Weights of a small transformer language model: MLP 1536 squared ReLU, vocabulary 16384.
MLP neurons of a small language model. Each row is named by its layer, matrix (up: input weights; down: output weights) and neuron, and shows model dimensions 256-351. Each number is 500 + 40 x the weight over its row's rms, rounded and kept within 0 to 999. Numbers have three digits each.
A block is one neuron, or neurons of one layer that tend to fire together. Before each block is what it responds to, as a language model described it from the Wikipedia text at the highest values.

Tokens that finish a number or measurement, such as 30%, 0.5 mi, 250 ft and .357, plus final pieces of split words (contigu-ous, Rudrap-ur, Hawth-orne).
L8.up503:545540570546535498517528493469501530517495560432442513442518466488423481530474493441532437459422543511483573489533501518473502526525518501452502498487412559433451467463451524494455486450514533474476430494543518490518468487481472459511501550512542503561462456525543498420504539429554507500
L8.down503:518453463550525465455545456447554469561476567500453547507500510548446454475515497484463500517501442469497564494505479516442435512478484525493539504425561481564463514454460486509389490513496554525425519517431452485432462508492538464564473571457495496478521481500483481534545548418463463545
L8.up1021:540518581524452521470516497528437447499492517519468550517458519479540518554544516557519552545477465430498431529541551547525503469444515495472511451433496528495497564599477491474483474443445518478414462471535505519494564495502500506455523501474526503529553572531483472594428508448526507463
L8.down1021:534461509491516564445479478480511472426464466469477508438483504488534457488495530440506496495492570466502556546528441566478436526511480480566508541486570570477469499459539454436476537510485446503570505502502512503522409505486484537513470437531478495524538505486524511486518443575512547577
L8.up1177:532449592505532406538455500455521501462457551486454512471490465521450564480473486466513527571505502457466528487503466538553563455472509562414479512489448470466397510527466491495458497524526506529544407461537489527505381478477439508524508474522467541475558476542470541490531517444518433565
L8.down1177:486525380544475520511474445463493441507532454522506495480455553478519462528550477435484447420523495508485498464481508469511504485434457520529428552494474549577510552456559513522475523525537538509524512573479546475497481453435504395440502557570488538489483444498503502513527521478415437567
L8.up1522:578454586496490527520501577546442458499465498471435484491516450547514538513440529526492539513497550493437543520550484544529579463438563505482505498507401552535465546468453485492472496498469477452450461498563506543492419528514428544503569504436533546470514573509479482525410531414563484540
L8.down1522:423508474463501485471477437475496454436525485524368524456434526501477469483526484433508488542545480481569484500508504534534437548530553454561457559505599503498455506567435451497549466454557472491582459489520450619514504459419486427492566495489564486554497442521565550551522470468483463507

Superlative or ranking words inside comparisons of popularity or success, mainly most (second most watched), also highest, best and top; weaker on scattered word fragments.
L4.up1315:461567502391596506510532451518502470492460470520427579485482541494518493581487481478503520582533463515495538491501518532525521471534478491478487485502539519460499457586453510532533465441479487521476465504511541525473550477488506489497487566503481511494555541408441504462525552483545485470
L4.down1315:526468419543554517506508485515437538496490539503555454486439514496484477480528486519524465471505524445463498520511449497520528567463497547557482521502489492550510461451464426527466545462434524557514483474491532542532419547660523530464570474489488441514554472479478516523499457555500460497

Two groups: tokens just before review verdicts in film or album reception sections (mixed to, out of five, received a), and word-initial "b" pieces (binding, bronchi, binomial).
L8.up880:496537592483513539375556433466463527500517543460491519544454483475490514518465548501445543476556469511571508464425452479533465527546479513527479496502470542501478534499555508594507497492533442399484487454495503567575464415452528515489467547468542496496537511575481443490530544470460431545
L8.down880:550526517533532562538501506581479491459526516492512537513482485572504523576485525509513537553485491563515574464464497450504505537448517470465460497451508541455491489539537440474561514511490463465403532579507427480494514467563538477550453469484406508503470507537511537481503551521430509540
L8.up992:459537483470527532458502544538485486490451493463463492580491502503478535454523501423494504510477490482525555409544475544447494455481512579550489515492492599582478524528522586517539507509483478525545502509495512548481505515496533537445522486423491395524526580525419425540528544539562410557
L8.down992:493473438466572508552477486506450460491488507518482447428494586504508441460508447496446506498475506504567483492525420438576508478547591457491496517500511558532507523445530495435493461583465454490464610498479519489546488487535553483439510509466460461534515530492423486518477537487479517545
L8.up1273:522528491515582492499502493536506520551449501499433461505504570458491556518526399411479465444548448476529529466485484513449520465485530541511420482529490545508492468553467515519558484488460553535530436414511478496561531493488513499402435459471460479577440518521430504523541490484510500513
L8.down1273:510442504609504523526509479502526518547458468482527570443472536482415569543517573462469456504521503465429463409533520511450452467457499527522503464515507415497549515452480459554522495532503526530504523487535468522553542494541486542496600443476492527529545504545497476536455480500481533513
L8.up1423:463517509505498538450487465442478528447504447505504531505493538488478486464463451541435575432536470504442460459442632539572417492544453539467503479521528469519513433476489501464545578540456509526494453435544567521506512496469487500432452444553459492472548434442472472532453520463491468447
L8.down1423:486495455546501539514562477449479547562478521503424518542542473558523424536455482501441510493523549467489499429498507490432566511499462509530426530497502547480505523556508549536472561442482549482569522500537443443533491566479474416491536485490487476472522383533487471424509551532546519491

Past participles right after a form of "be" in passive constructions, such as is believed, was built, could be obtained; also a few stray table cells.
L3.up503:447479526456519523536460487501486525494426403426499571504526486531502471532564539450470504541507477454427512526485453484488501480487487499477496479518534549596435574485518491523461466528501479483491509490566392500535519510542456469464473536494506478482582521542412423537575480523486542538
L3.down503:570528503469499475530484480483529510554520541561487478457477537517441526450519465551545565531573543486498465543532548532452552541623523550442524493487475466516494449488529518560548566495471571553519520504510438534496488484559539496491495486511511526457479527415495542490428506496497521500
L3.up861:513527418499539521486528474538488550549555484519549506519476514494471531531529463483484485499510470444510532505505458498442542469472515558495471525474514466486472533495557519483442464535489487506428452480523439458518455561541472447558480515481551502512445457479500451517457490472449506545
L3.down861:582407538480463543502453501487505510585436490499539455522490553486467440526497535483492615547501493466539463484507494548514518500548490489455466563512504516570548487543443530479471498476444576470545530504520499548465466460473446470554494512490545476455562537418523549479442513464488473473
L3.up1106:500575566479547508400502562553530505534556435512499440462571493511467457488561470496511541492440465461530478500505518537454511510470425460535478513511471457489517479476544479501563488540469558498507447479475443495547508521461472551505478521503515536534436479422490458568524378512520485492
L3.down1106:431509458513494470501523538466469489503473562475437526515470511533533521562511532516487440567505546516495442479484510461597517519487563546495408501471487530547465543574513510477500492497511503543481511533497538474431508481530552483454569463471496583491591417518511533490453612479522505508
L3.up1300:539550495464554504473551551476482544483497406514465477540549529527419517529552443448497476498500408492521476463480510504480499501497449524570491495525534524499538556502538433535450448520482461573445465523477520406572554536527496476451482467486567506555564519492530418518500489502543533496
L3.down1300:450520445484468546499547497508505538530487566452421499532470452481459555505550526546522545449521504454502464543508471538483455538546583497465505493486537521517525534511522527423487541566384539491478558482528489518487539467410500534493555484576505535492576460580528470457459497615417545499

Words just before a role, title or status is named in biographies, such as as after serve/appointed, considered, of the after Commander.
L3.up43:562486533518519472511517571520465484466524445545548515510512499524556534519513496459532492516514464457442481570481458472462475576497420495469498491493498582479485460450481452429415515428540560548487463464523513363499586535488495539452515427553624527476432501479472522513545493547448454477
L3.down43:454481420559485439573526398485540507498486491483523474449446439467437465536562466539436515492592517524544516493471528539564474499519447460456539529518436454506464533541596455589521497442493487508506525463466572534483474619481528462533508487538476505483495484474450497531450534463569535511
L3.up71:419526591513426486495561483506493462456484486396519525480545555456521474526554561540438481532498485504466445490537492491518443478551430508473471473449504503465470538458507452566455586462511537508526513552500520530551467510492473523506552534511541487498516499510466541548509524505530510488
L3.down71:480498388488454454608485429449529419456450489506519517489508487526483593531477489464493476519516521447484520522502513495486482573566434485554523455498510511482515565450505557501479456541487541422458484475448472552454441476508469494506502477491554533500531442480449432565473524442515544516
L3.up358:528534454516482470473532505524420460447485447505489450532557489470598526525521526486444616540526432493492542497496485489476483533493464440548491487508491529527505618441529471502493496417440507550455513496528460450562548546568443537460523476525607565521550532562463475495526457491485470538
L3.down358:454515433526536508534511451462478535501537513566471449598599427455486490479503517469498507405513562501438481516481467480514459523530498535489455445500454517501504587534473589530515546438479479524510510517530485478513545569527458568468411509551475414488456471495450485494470460510487462600
L3.up1142:447559552446515474540509493498518429459492447471498536511574518531504472484572521498467583588484488508433483481497462493454458480478477468447472469512469518460498531491508466601502531497531473535558516577528515482523501552500449562466508508469465455523514545508415525513444425413499506461
L3.down1142:451468371479490483452454465437529535517541452499505490466432478464467543578524488499504503474548490537519496477468558494495544496497481495460527502447506428502520514546559487569466503478472522463482460504550519449504514545537507497486543428519577509504496435475454543477502468532489493508

Short first pieces of words split into several tokens, mostly al (al|ive, Al|pine, al|ert), J/j (J|udge, j|ihadi), and year digits (2|012, 1|975).
L8.up306:527503550481545492461485537499486433496448573470518504542555565558570476467498507523477407473447518570524524446510503447470436509511549560540490572486445524579499494534524494544528516492575531545532446495502538502456455513587553438485444557441520484541516521487422514530506522585568477521
L8.down306:487562469522471529424526511555590473533463460492462496565455524492454480526487486503488498418499493467518523559464450490492432496488482486522534445476463516527502501562491498462492552511562485549549439490491524415427526533529546525568467500496488512481505490529411502549499480480471468473
L8.up924:425553527529483531506546555523474490486439526547537501520543473482533557537488455454523498506493490418545470473516512497509563523479493442549540497465559496491529532464519588535477515551491516498448436470437559462522481571443522554499458463432448482517546515523481496490481493539479476438
L8.down924:475526505545475510514518510577560459496419465496443447559545410413465555556563487467480531441515515448490460504511552537486488589494513498503470531526493486532526483489545538453466485479551458517417473475475498567482519499508507537535414480465519495506523525501438536463553486467527468513
L8.up1163:520453460426507517462423427466466519441459470504502485584470513525547528480372406477568466448500521542492471454500530478501490517509451466475513501562544483493489425548493547500576562539555496500496520461503436483474481516527463540466415514357487476446477480516463536534479467460497483522
L8.down1163:533452561497529474521436545506447516471509472456447551469554482468556478462539566505516516501550543520565564485507402537532477413401478472525479512490528469518505486485520555448508534474498494503539396522469550449447512527531500499445501521460488500527491479488486498534417424477561576470
L8.up1283:506443511484486469502445475467529508482456540481540428486503539506511510482503485460482453469466457603532428491504518515508545526457484532482465426414471477522486490448525526554477526598467453502538522418521504476460446476547524542478540479535483479576499492478502531512532500528473458494
L8.down1283:584487506503482500536431470541406519522500473427460508503534513574535566517480505463538520495503528517509467506474467508531491556486494514495404537437382518498445564447512476469415504564534553503501510524484498554512520447498458550495406454482457549486537466505483573482509507444476467511

Final digit chunk of multi-digit numbers, usually after a thousands comma, in census, election and box-office figures (1,'010', 50,'000'); occasionally mid-word pieces.
L3.up87:530490491524499505521456485488481535502510522530403449492475543572557548525496565471520524498599414457543496448561542519565523536506504487500487506527560466492474521560470423590460507543458486537484470600484519529481465518567430510526467506560520535510429499581522482540540549497535449509
L3.down87:467520516520568535498564474553556429563532527481520533393527499491517467489501452537471513448473566576532533558484500565476501543478555500511475472470465500453481485433522505447524525457465513516473523455497508494465481535502492492437500458468525480486515435482537486509520470457462512474
L3.up637:449454482513468505510540509433463494533476490402461500440502536460482485491553509543535530528533519529472497548497548615435521526532489560505503572511585463519523497444481451511503550581506484498508467578493492530516472486549515515484526468476456450499492513560499467535527515503478524470
L3.down637:511570584476535490526464507518507513553453525532560548567496521425482520494490529493475534490569515567497530500436511453511496522466596471509478447554508562508418526552553529476461458469540457567511481467428461480436468600501500520535439503538542514531465482461599528516497510501461527524
L3.up1098:472514518485467471546511455505498531564509536462436467557547471523503422514492484509500476483558532491502551570525543582530545482522520478467562501459521480491539569501487515562472510499449507513550467571502488485481505552502523521474453429457595521601457527661516489520589514554516434493
L3.down1098:527502517525452557582550517453539557532387551488511504430535528497465563468430540523491510498556530502523491465453509496520477596555485500471545562457573524499534481476505456521505519551501424435424493460522520517506466509460458513515524506513485507513496514457470502542400521485524488460
L3.up1304:469491493469400473440500426440462500556510519485502440429476484524438454528535576537501518536514530495497512486517606565490501524518517469539537509498487516454522521521458471469456535474444484474416444508519490509472505467595542459443524505587515554542480557493558533524541475494461539542
L3.down1304:548461571554564506472457517545514518474423536521500525523460475415497478466527445440430443489500589488482524507463422544504493499508479513501585520482514477499431550467409513538475552512479541537528526521501455475483464492477477519500506572458565482510490494519464407584525516527553554454

Tokens just before the day number of a date, such as "on", "on June" or a space after born, died or held; also word-initial capital J (Joliet, Japan, Jesuit).
L4.up335:467475484551483540478460490588490493404470555460526535515524495511530563489499535501543536517483563481522469577407520433450470510462539488424494475482594572374567522427446502569518505512502493506471485511540517499501514451516489563484479457511527479502533452466495554501586503500466449488
L4.down335:492398551507491549482566503461523544498430521446541433510467513497438513571566485454548512537525471487522549442480442509558504503546469463527555466465462480490537489528493489525472424486407456521463496494456539442452448502474506491449381465494531487534457406530568508452564451485483455478

Suffix pieces completing adverbs and verbs mid-sentence, mostly after a split stem: read-ily, real-ized, flo-ated, strugg-led; also particles like out, only, fully.
L4.up438:497501529471567546478517516532451545512483504511502458495499489425544533566529453481566484521513452430503535510481594561403463516498446424528479440528528494482460472363502448521474489530506494551527442498518523468527491468511511530496504466428405509479584532469551468543481446454551562510
L4.down438:517527496443470455568498570430437503524499497564469522498539530496401562423545517527439586460524558520520489445533478477482505484521494516480513501475464516509478520586519517504473483486498512474445482504549541524507519531572560488492526442549488458517460454536497530451474547496583506429

Word-piece fragments inside proper names and language words, mostly Indian, such as Hind-i, Pat-il, Ayinap-all-i, and also other foreign names like Juhan-i, Balas-ore.
L3.up144:459565422499538483533471546475470512476549515490495478368509525461493526520521505499518499507549509472463459515514432493478550496458513511538554456524530479526525497501496507572467508550478465513509556490542542501535501486507531551509449559521514560520611463432504479531593485501426480499
L3.down144:545444534500464510456546501520516469468471546502502501627454518566507485514498499500495520549503446527514470472544494552471446449451516491502475538506420507489520520460581498442515486515511521498455553501476552506575465553541473501426515465511471514477411510485435468421521612529563546403
L3.up379:487542474439565440545506497463558563496480476442472489496463543495550497516557433472536470507484482538508482521497428538517552445538537498560486531453525517479506588429507500539488491568510443495486562490475519523608447498545490543478476586519545539513570494501449572542499505588519510479
L3.down379:555528566447512500557497579500488457578486513473484457479446486558495508533558572431494519534546529397496499442435501471546538546493535521533504611471468482449492510532490497541566544485469595522463450514474545469541499515473522493454510571475550477515487442475492453605412480497509448537
L3.up658:485548400471521471457536481468534489467517477552454570491430505469509486578515512461552476595475488511574483504491456565482483474482449552575480524437549508451470494470468564541492487552502453515495460553469554438512568488567490563551550456545591488531451443562499528536584574508469538527
L3.down658:528465458430521575482441536531470469525453491440442465504552533510465421486500516551568473530497438517508488521494519474524509526468530487540490546575534513545513423502568552404528507481466489523536487483504501521438490480555532463498442442473468556531438464502521528557491555419500462543
L3.up790:442504518483558520508524500439474560459605434485485603419561485482522439513520542443559485522498513505534504473563462541525502519511497487602456544537510493519511555464543478492531505587520490449455526522540549544495528465474515549514407464481576470483535495497502522619545493538476449413
L3.down790:493518514561463531484491441442569481464534514534497518508507532576514500478446440492436571460475495473401488469544492501526448517511534586446527509450475478465518446563557520544485538425493430460501469455519510482555460553505452476462531548548484490476492524502471478488477484473561504540

Interior word-piece tokens inside multi-piece proper names, mostly South Asian, Arabic or Central Asian, such as Satyanar-ay-ana, Mah-ade-v, Hy-der-abad. Weaker cases include middle pieces of ordinary split English words like Second-ary and nam-ely.
L4.up66:483508472433576513481580485529452524488570524509445495488415487460551472496541560483559521535477459512451505487585532564447547475569467532540467481429463498439554498448539451528532471546493519467436513483487503569522523499505501489499498474512542453471500461409542555577556569469514504520
L4.down66:423540520509433558509520471394495511475480569519484525436479561454557449439485447557569462535525436540481522512465480470552491554540526522442513468540568542523510520452551530431435533482512515443452535462541497510527536476410465519474461537552471463485496512547498520526564460470454442472

Tokens in biographies that begin or continue the name of a degree, award or title a person received, e.g. doctor(ate), M(Sc), Grand Cross, and sometimes the verb or pronoun just before it ("was", "his").
L8.up60:477538490497494503422498468565475475470512463509448517454505601540583454538576483519448467534474516578486492556542526513483447497452483501408452526514461481522479518506486551497497436435508540538553556485531526470527532470541549538502460445574530444532495577579527574554509549451524491461
L8.down60:440446470513507415434471397468488563489476573450546517477464457464475502487550430478425462466561478460518535542461447500451460543501496428430517461427530517448516538485507568515541524510486482435538535469515501473427500472512568483555573502493501517451604497487513459525455472397540537499
L8.up252:480492511414501489469483415437416502548502508533471497538495476529515586461530535499511481509489494583529539585514501546531521512450509456513491508502492565529452511443461527498503500524478500487557545513535521560484500527486532542520564483497533508520511500537472451542542485471528422491
L8.down252:499468497533453497498457504443482551506476612438488539550392539501468438451480487550568531563505526530467483448462522469461518528455532523545503431514516548537452489510475437459458562494513501464464530581539469457522567565506449449510550530529502478490500527531482549434485454512541539471
L8.up686:623556476509518478441508547556527463469558558500493468497550488511488472503552500472503512530498483571455508467519496484462480499477431531528477483413574564495459547500486511443458469450451507535508477497556437500561543485527431437472535489550496472508475470540441506567496475481563460511
L8.down686:506525413546559504553444469447510457470527543468487468466531471456544425554516534539494434432514462497485609555505497500444528450468445463461468449532538585567440506512501518479526478455462542415474484504477530469470478452527523528503527449552484527559494469414563439531565475553498525510
L8.up1252:501508516504488503514487500500486446451540539480469445466498450563526500501542514516535589498461501559384487538426395465528490463447498461499528523479530514464420559467509484385530502471511515492421543503522545477484486483486491439487489573480512504508456493493555545493472471396536479524
L8.down1252:514474533491452534521455491481494543592442521530553581488511530471529485538552478493506457533479474514521445497526467529576520460502472500479420479538498506471578463561520450480491521463481491466518448532580441497579444519573434514523546509467512411541497544492496430497459501519514504457

Final word-piece suffixes that complete a word inside a noun phrase after "the/an", such as correspond-ing, affili-ates, Confeder-ate, reb-els.
L3.up145:506504465467537471481533462530517463485532454474428542487507431502472476465518494526501519520538475497410519518556535502523539524458536498373478492532530535513428425479439548528469447539488462471541424466458542468492486481468549552501492483487634540496433545524527550610585480470500442586
L3.down145:449519477509504493515517508483465503481426563522537513451449514501472448473529501512526484507515551535497381471490465454477465456511593559498511554519525486459542484473509497500430509490495533501537537483495463597504464527461480413510449473556438513487420479420489511437527551485481432465
L3.up321:525506445520500507376519565513555401526498496443494504522451466492435416471534435481489490567548490436483462416576491523480446467499509501430559450523408452496437417534480551521490515534467492518544552536486534458516507410526487520488498454458525524502496479530490506545517518494483474573
L3.down321:490564522528545578557440496527532491474536521484479499514472482452562524528453550556517517474459533515508517497457408522517554574525576551518483518487544544535599613472517444525464484465485530510484481463501529499477503593467500518480524496499516471486526442520473590473475505477521470474
L3.up551:503567518506558433525465547538555503476478505464447517495541492507482568439530516494444557478529550460408460505549476425521561436435470573444506449503512518533508482541499483506538529434471431489527525448521492494445486505530503459499502384541504466496538454534482579549532533433494570508
L3.down551:463519519472545444523408443462509489418461550539492528520471506477522383488484502501537489488503478537445497509469562530533423564416545531396530480550497519451480414504481484465541469537469522435461505494447512466569489478490459501501482531489503494525513499448495424516508463496514387552
L3.up1356:498459495541431460466533495467490526552541541526466524517412454461561537437474530584479466574444540487389495510468529498524516420447506542456515411431551489502515422498465567512500493557458558460447503513545459610486517553534472495504445498461528455488496474496537465512546512502459503477
L3.down1356:512516431471534582493513491520513467473492456489545534527641489562488496536480474477491508453448423517565568501543493495472454489545455530450500554545470444439509588524482481527422517504493456523533521457459551440564533515421457504510497515476503583538491463510541510499554426572516491491

Pieces of abbreviations inside institution or place names, like Ph.D., US, D.C., U.S., MUSC; weaker on mid-word pieces (Cur-ric-ulum) and biography phrases (young age).
L4.up816:484546488472478474512508498508437442549484553492469567522467501451507468520509508503541563527425459500531520531471543484531503543412519484517541515532487497436450542483452505489569542505475605426516549418607558522533562459462581498504463498538477565486497482525506508523427505516479538548
L4.down816:521479456540427560501527523485374556566506498467533497519444483507476503465441499547444509505570508456553487459563450494500586542539528486517527436476479532511511524494419466496509514444528478486494585544480411462590462456546587534515504539519510549480581488494533440516463534525523443484

Table cell separators, line breaks, dashes and month names just before an upcoming two-digit row, list or date number (around 20–23), plus some mid-word fragments of foreign names, like Kob|ay|ashi.
L8.up21:470456479475477588556520505403471549566506494466520494545416481555499458547492517455543463476452547469508511458558459504571491442559499479512521550529511483458477489498565490520459516508540530519407519461540550520546425530481511473575464534508537554458424497487534512552521521486480514455
L8.down21:526546533533492484561506475450460493461484512446515458577518461453427541530424460468479439524533517434462523443484542550494479504515523550451432555478526473532532502515585547531561473489427507501538534548484408475492482477493495507482516438541493449447477520544505449510475479450497503466
L8.up200:492418532463529499503548486519472467523485471485502537545487531478464490517546525517523552562450485486464596525542528426489534539525508462522572517449542506425490510502537529550512493509509439495499468424531457466512476447498552477489509512498472473489544483524462622522491453507467537479
L8.down200:561428478490537493520505428531489553472461485490571454548520461462527486489453505460516525569549482456464516462479542483504450523460514511516552552533483487594570476485540445444513602497514424428485499517503508464448525459466371487468431500497508505470491481519492532434476513484537436547
L8.up848:501490490465494465501505485544505477507460500469486472488492511439524516508555489545506447564509493495578542541452439497506509507510449461405525440459469516548527492584407481597567463543448510507544480547554518512525545383482505531490445377457481473511497490488508477480542492454481464478
L8.down848:466502535517485506453532480444426476495544506522530470482526517569506449513508453528440519521523533494518549485528512513473485500490490577504561566552432505504500522403556535459474488498525479552595525508494456557458514489555500532497522479546479564531560501488474485469567540469487463477
L8.up1501:482494501477507455521541474501523440522460478492542477538500505476510536511521471526513478496469478443457435515519491498536477528511435503579555521489494522515543534464519488478590465534444514513494479562507506535539472479478492567549512526538471457576564510551500455502515461530529439460
L8.down1501:611528518442565543489499572510508429539564548538439482491469507511521505493516530408483490460460482487475463470444538551470492497470460500492497503487467542561493450543543524504472487485466467472495479502459430522538484525508479586556510450425531506501481505545442519425472471557450525482

Past participles in passive or reduced-relative clauses, often after is/was/can be and before by, e.g. made, published, coached, achieved.
L8.up298:491508493469515496439414497488500531578564470516506488501542501476522561513512469448526549546509449496537501492473492496475481524514432508518483497495509485566507476537496478446587465513464495533473406485510521493524410450515499469523487503511422480536586552572484508448471489473508489499
L8.down298:434442470518546523505430518503505418539486475567532529450573446542542589465456546524503488528556464496500432452491487471522442484477486514485474447493548520471435545459477458542459495564447520504488506521467549519509512516526489477519510508434434474461503505451481551548467512557502504487
L8.up316:510504577462469469478524478519502459434553475556499487475508509479499600490585464457467467502540503475445464518533523524512484524501503523464503463454494511508448475470469428499547510470512493524565480445503539559521447504588508497519449475468530485539491485550524544449458441506400562542
L8.down316:582502547476438536531510570491499472460516490527491486495522475493436560503368586538546507480484528454502539539471442548494512434595466475542481560460483437497504432497492548449358489470465440497413548536433450466434561587568407514534478508432485510491534547493515497556535565575519528466
L8.up1009:428508520502558545517485534487476508514549539474489505445530557489552557540537459476457515538475501418481485513464526591467461482528462462452463433483490500569500517461512539471550466446496503530481426488498417426539500520459422567457442444516471527513506520555490482499503421494428545552
L8.down1009:568494568428529501494525513497438533499460509563521476538525506453469582421580531533508554558544415528421401518519474450487492504572500515524466511433497491465429614456492513579539496510473532515569477510462421522477501501493521503511489481513482503447453495496503531446458488505437487553
L8.up1503:485473457515548487457448554458467459485499410511480517508466501469485554473521479501400565513482486439515505463459511594550458469426490506478397416532492486423477527409476467477570433552535501521477444505530491524492470502525433511490482502477521483518540527425504549535455433514520471569
L8.down1503:491474440484461462471493471532507526489464488466498470518497593537538437504516521470473513444544519495426575524475506482486472452493466540491556488489520436504544539431518501473550487565448525525468445533504535495525484569510549464525488431493549436439508543443468504566497506462564481525

Digit groups and magnitude or unit words completing a number in a quantity, such as 24.32 billion, 15,000, 98 people, 40 mg.
L8.up159:525589596514589563510572476492408515473467508519477463497532526502550498500505439516529459499518529580462529486580539531504487510530498495507446472487522491432453525450478504495574528485466491510494446530548493509536500468568604529496517516430528519433522578456506419566541519524474592468
L8.down159:458585441498530448527428440530539553481479419513493573514525471486479483551523542499478461505554561544488439498472492485489512468510525524545516565545517428563525466474482527553558505449513483509509479491570517552470432523412534516418542488575509538557502555542544471525568468454526534525
L8.up820:546438481525499515489565488491488518557535486497473414512471530474441508553487480505499484534466451543446491490557467522520561470487502476531493513537483575520508428473519509519478453507523473535481394415547553435372534554477460491521573512485514486498524489481535490493526562487462608490
L8.down820:434534526501467392475459472516482540564519503546489579630509480506510460540478482541536508512528471482464510491428530506476503556494538482547537489507519447511521529501439468468491453464530477535495483522534491528504493541575541515460549496554477502531495553487532523553491546460507511448
L8.up1106:510480497553553505524521528525494560482492390453504520565536581509543496580514482481496451446545493572536452509594519544490563488502470548542472490504479481489474430459537538515528546425468568478471531516477469520503528476550580507492482488454470491532508489566528456527527473526534548454
L8.down1106:505553550474543481547520587462489550539487423507479545506492494467520491546540498591498560423476502571485485440495411483562450543494546467502499527453514458584533531476554469506508506491508480524506462563560508532523438503512540517428485518505519506457485461522488454483496520496499532528
L8.up1513:520456537480498482508597482504443518584529477515515512494519570454504557519496506500522534511440571487506455510547369534484568481408474545531499548501531506522564459484489528570531577536529527508568447465551422554500429489544468497542486508458522473475551496507596438506577487500432607508
L8.down1513:529537491534511468519520444480517494585448453542487539491519506484448499477471529466482461521505487476514518530489489533518457484527564493513539569467531515538455450413448526494555487570562513535485556554475579524590535524502536522488534525531574478518508470551442545510555484537437518526

Final digit chunks of numbers, especially the second number of a range or score after a dash or "to" (606–647, 10–27, 94–95, 50,000); also ", is a" after an article's opening subject name.
L4.up471:504448474465588490523507458500508530476491473521455519554437526517505472508491501514552530544478556595520485523514490523529506579410507510504443556517597514584538522444478502477485498530525457454495516547575473474474490510539445437566533483475617531527529528529444450536496493460552491555
L4.down471:488527442573415523426442481531525569537510457520583502478475549499554448556438546500491522466470504432531569503552517521492480491522534497493510540513459470491480476407554560571486506539555523581602501469470547535482509502491509504512519502478471455465500455515576540501536497486524520509

Second pieces that complete a year or proper name begun by the previous token, e.g. 1'928', 2'018', Ruther'ford', Coca-C'ola'.
L4.up59:591460549485505434445495528461477522474514503509465502461518497517450537523505527541483531526504510410421502468552465484507582429472504573468537498487438516497472527486489516450463474470458523518471460470500481511490406507484483518474464475584506539509552494502510556514460491388511532536
L4.down59:471489452519505529525430427495519438468537520490440570467488491489538446439460480478524412513502453518456491518477557497488458599518466496463478552445548531559508549484519427567529510531516516472552549496457465522546533505477433417406551538472498473489416429462509444540534452493417460510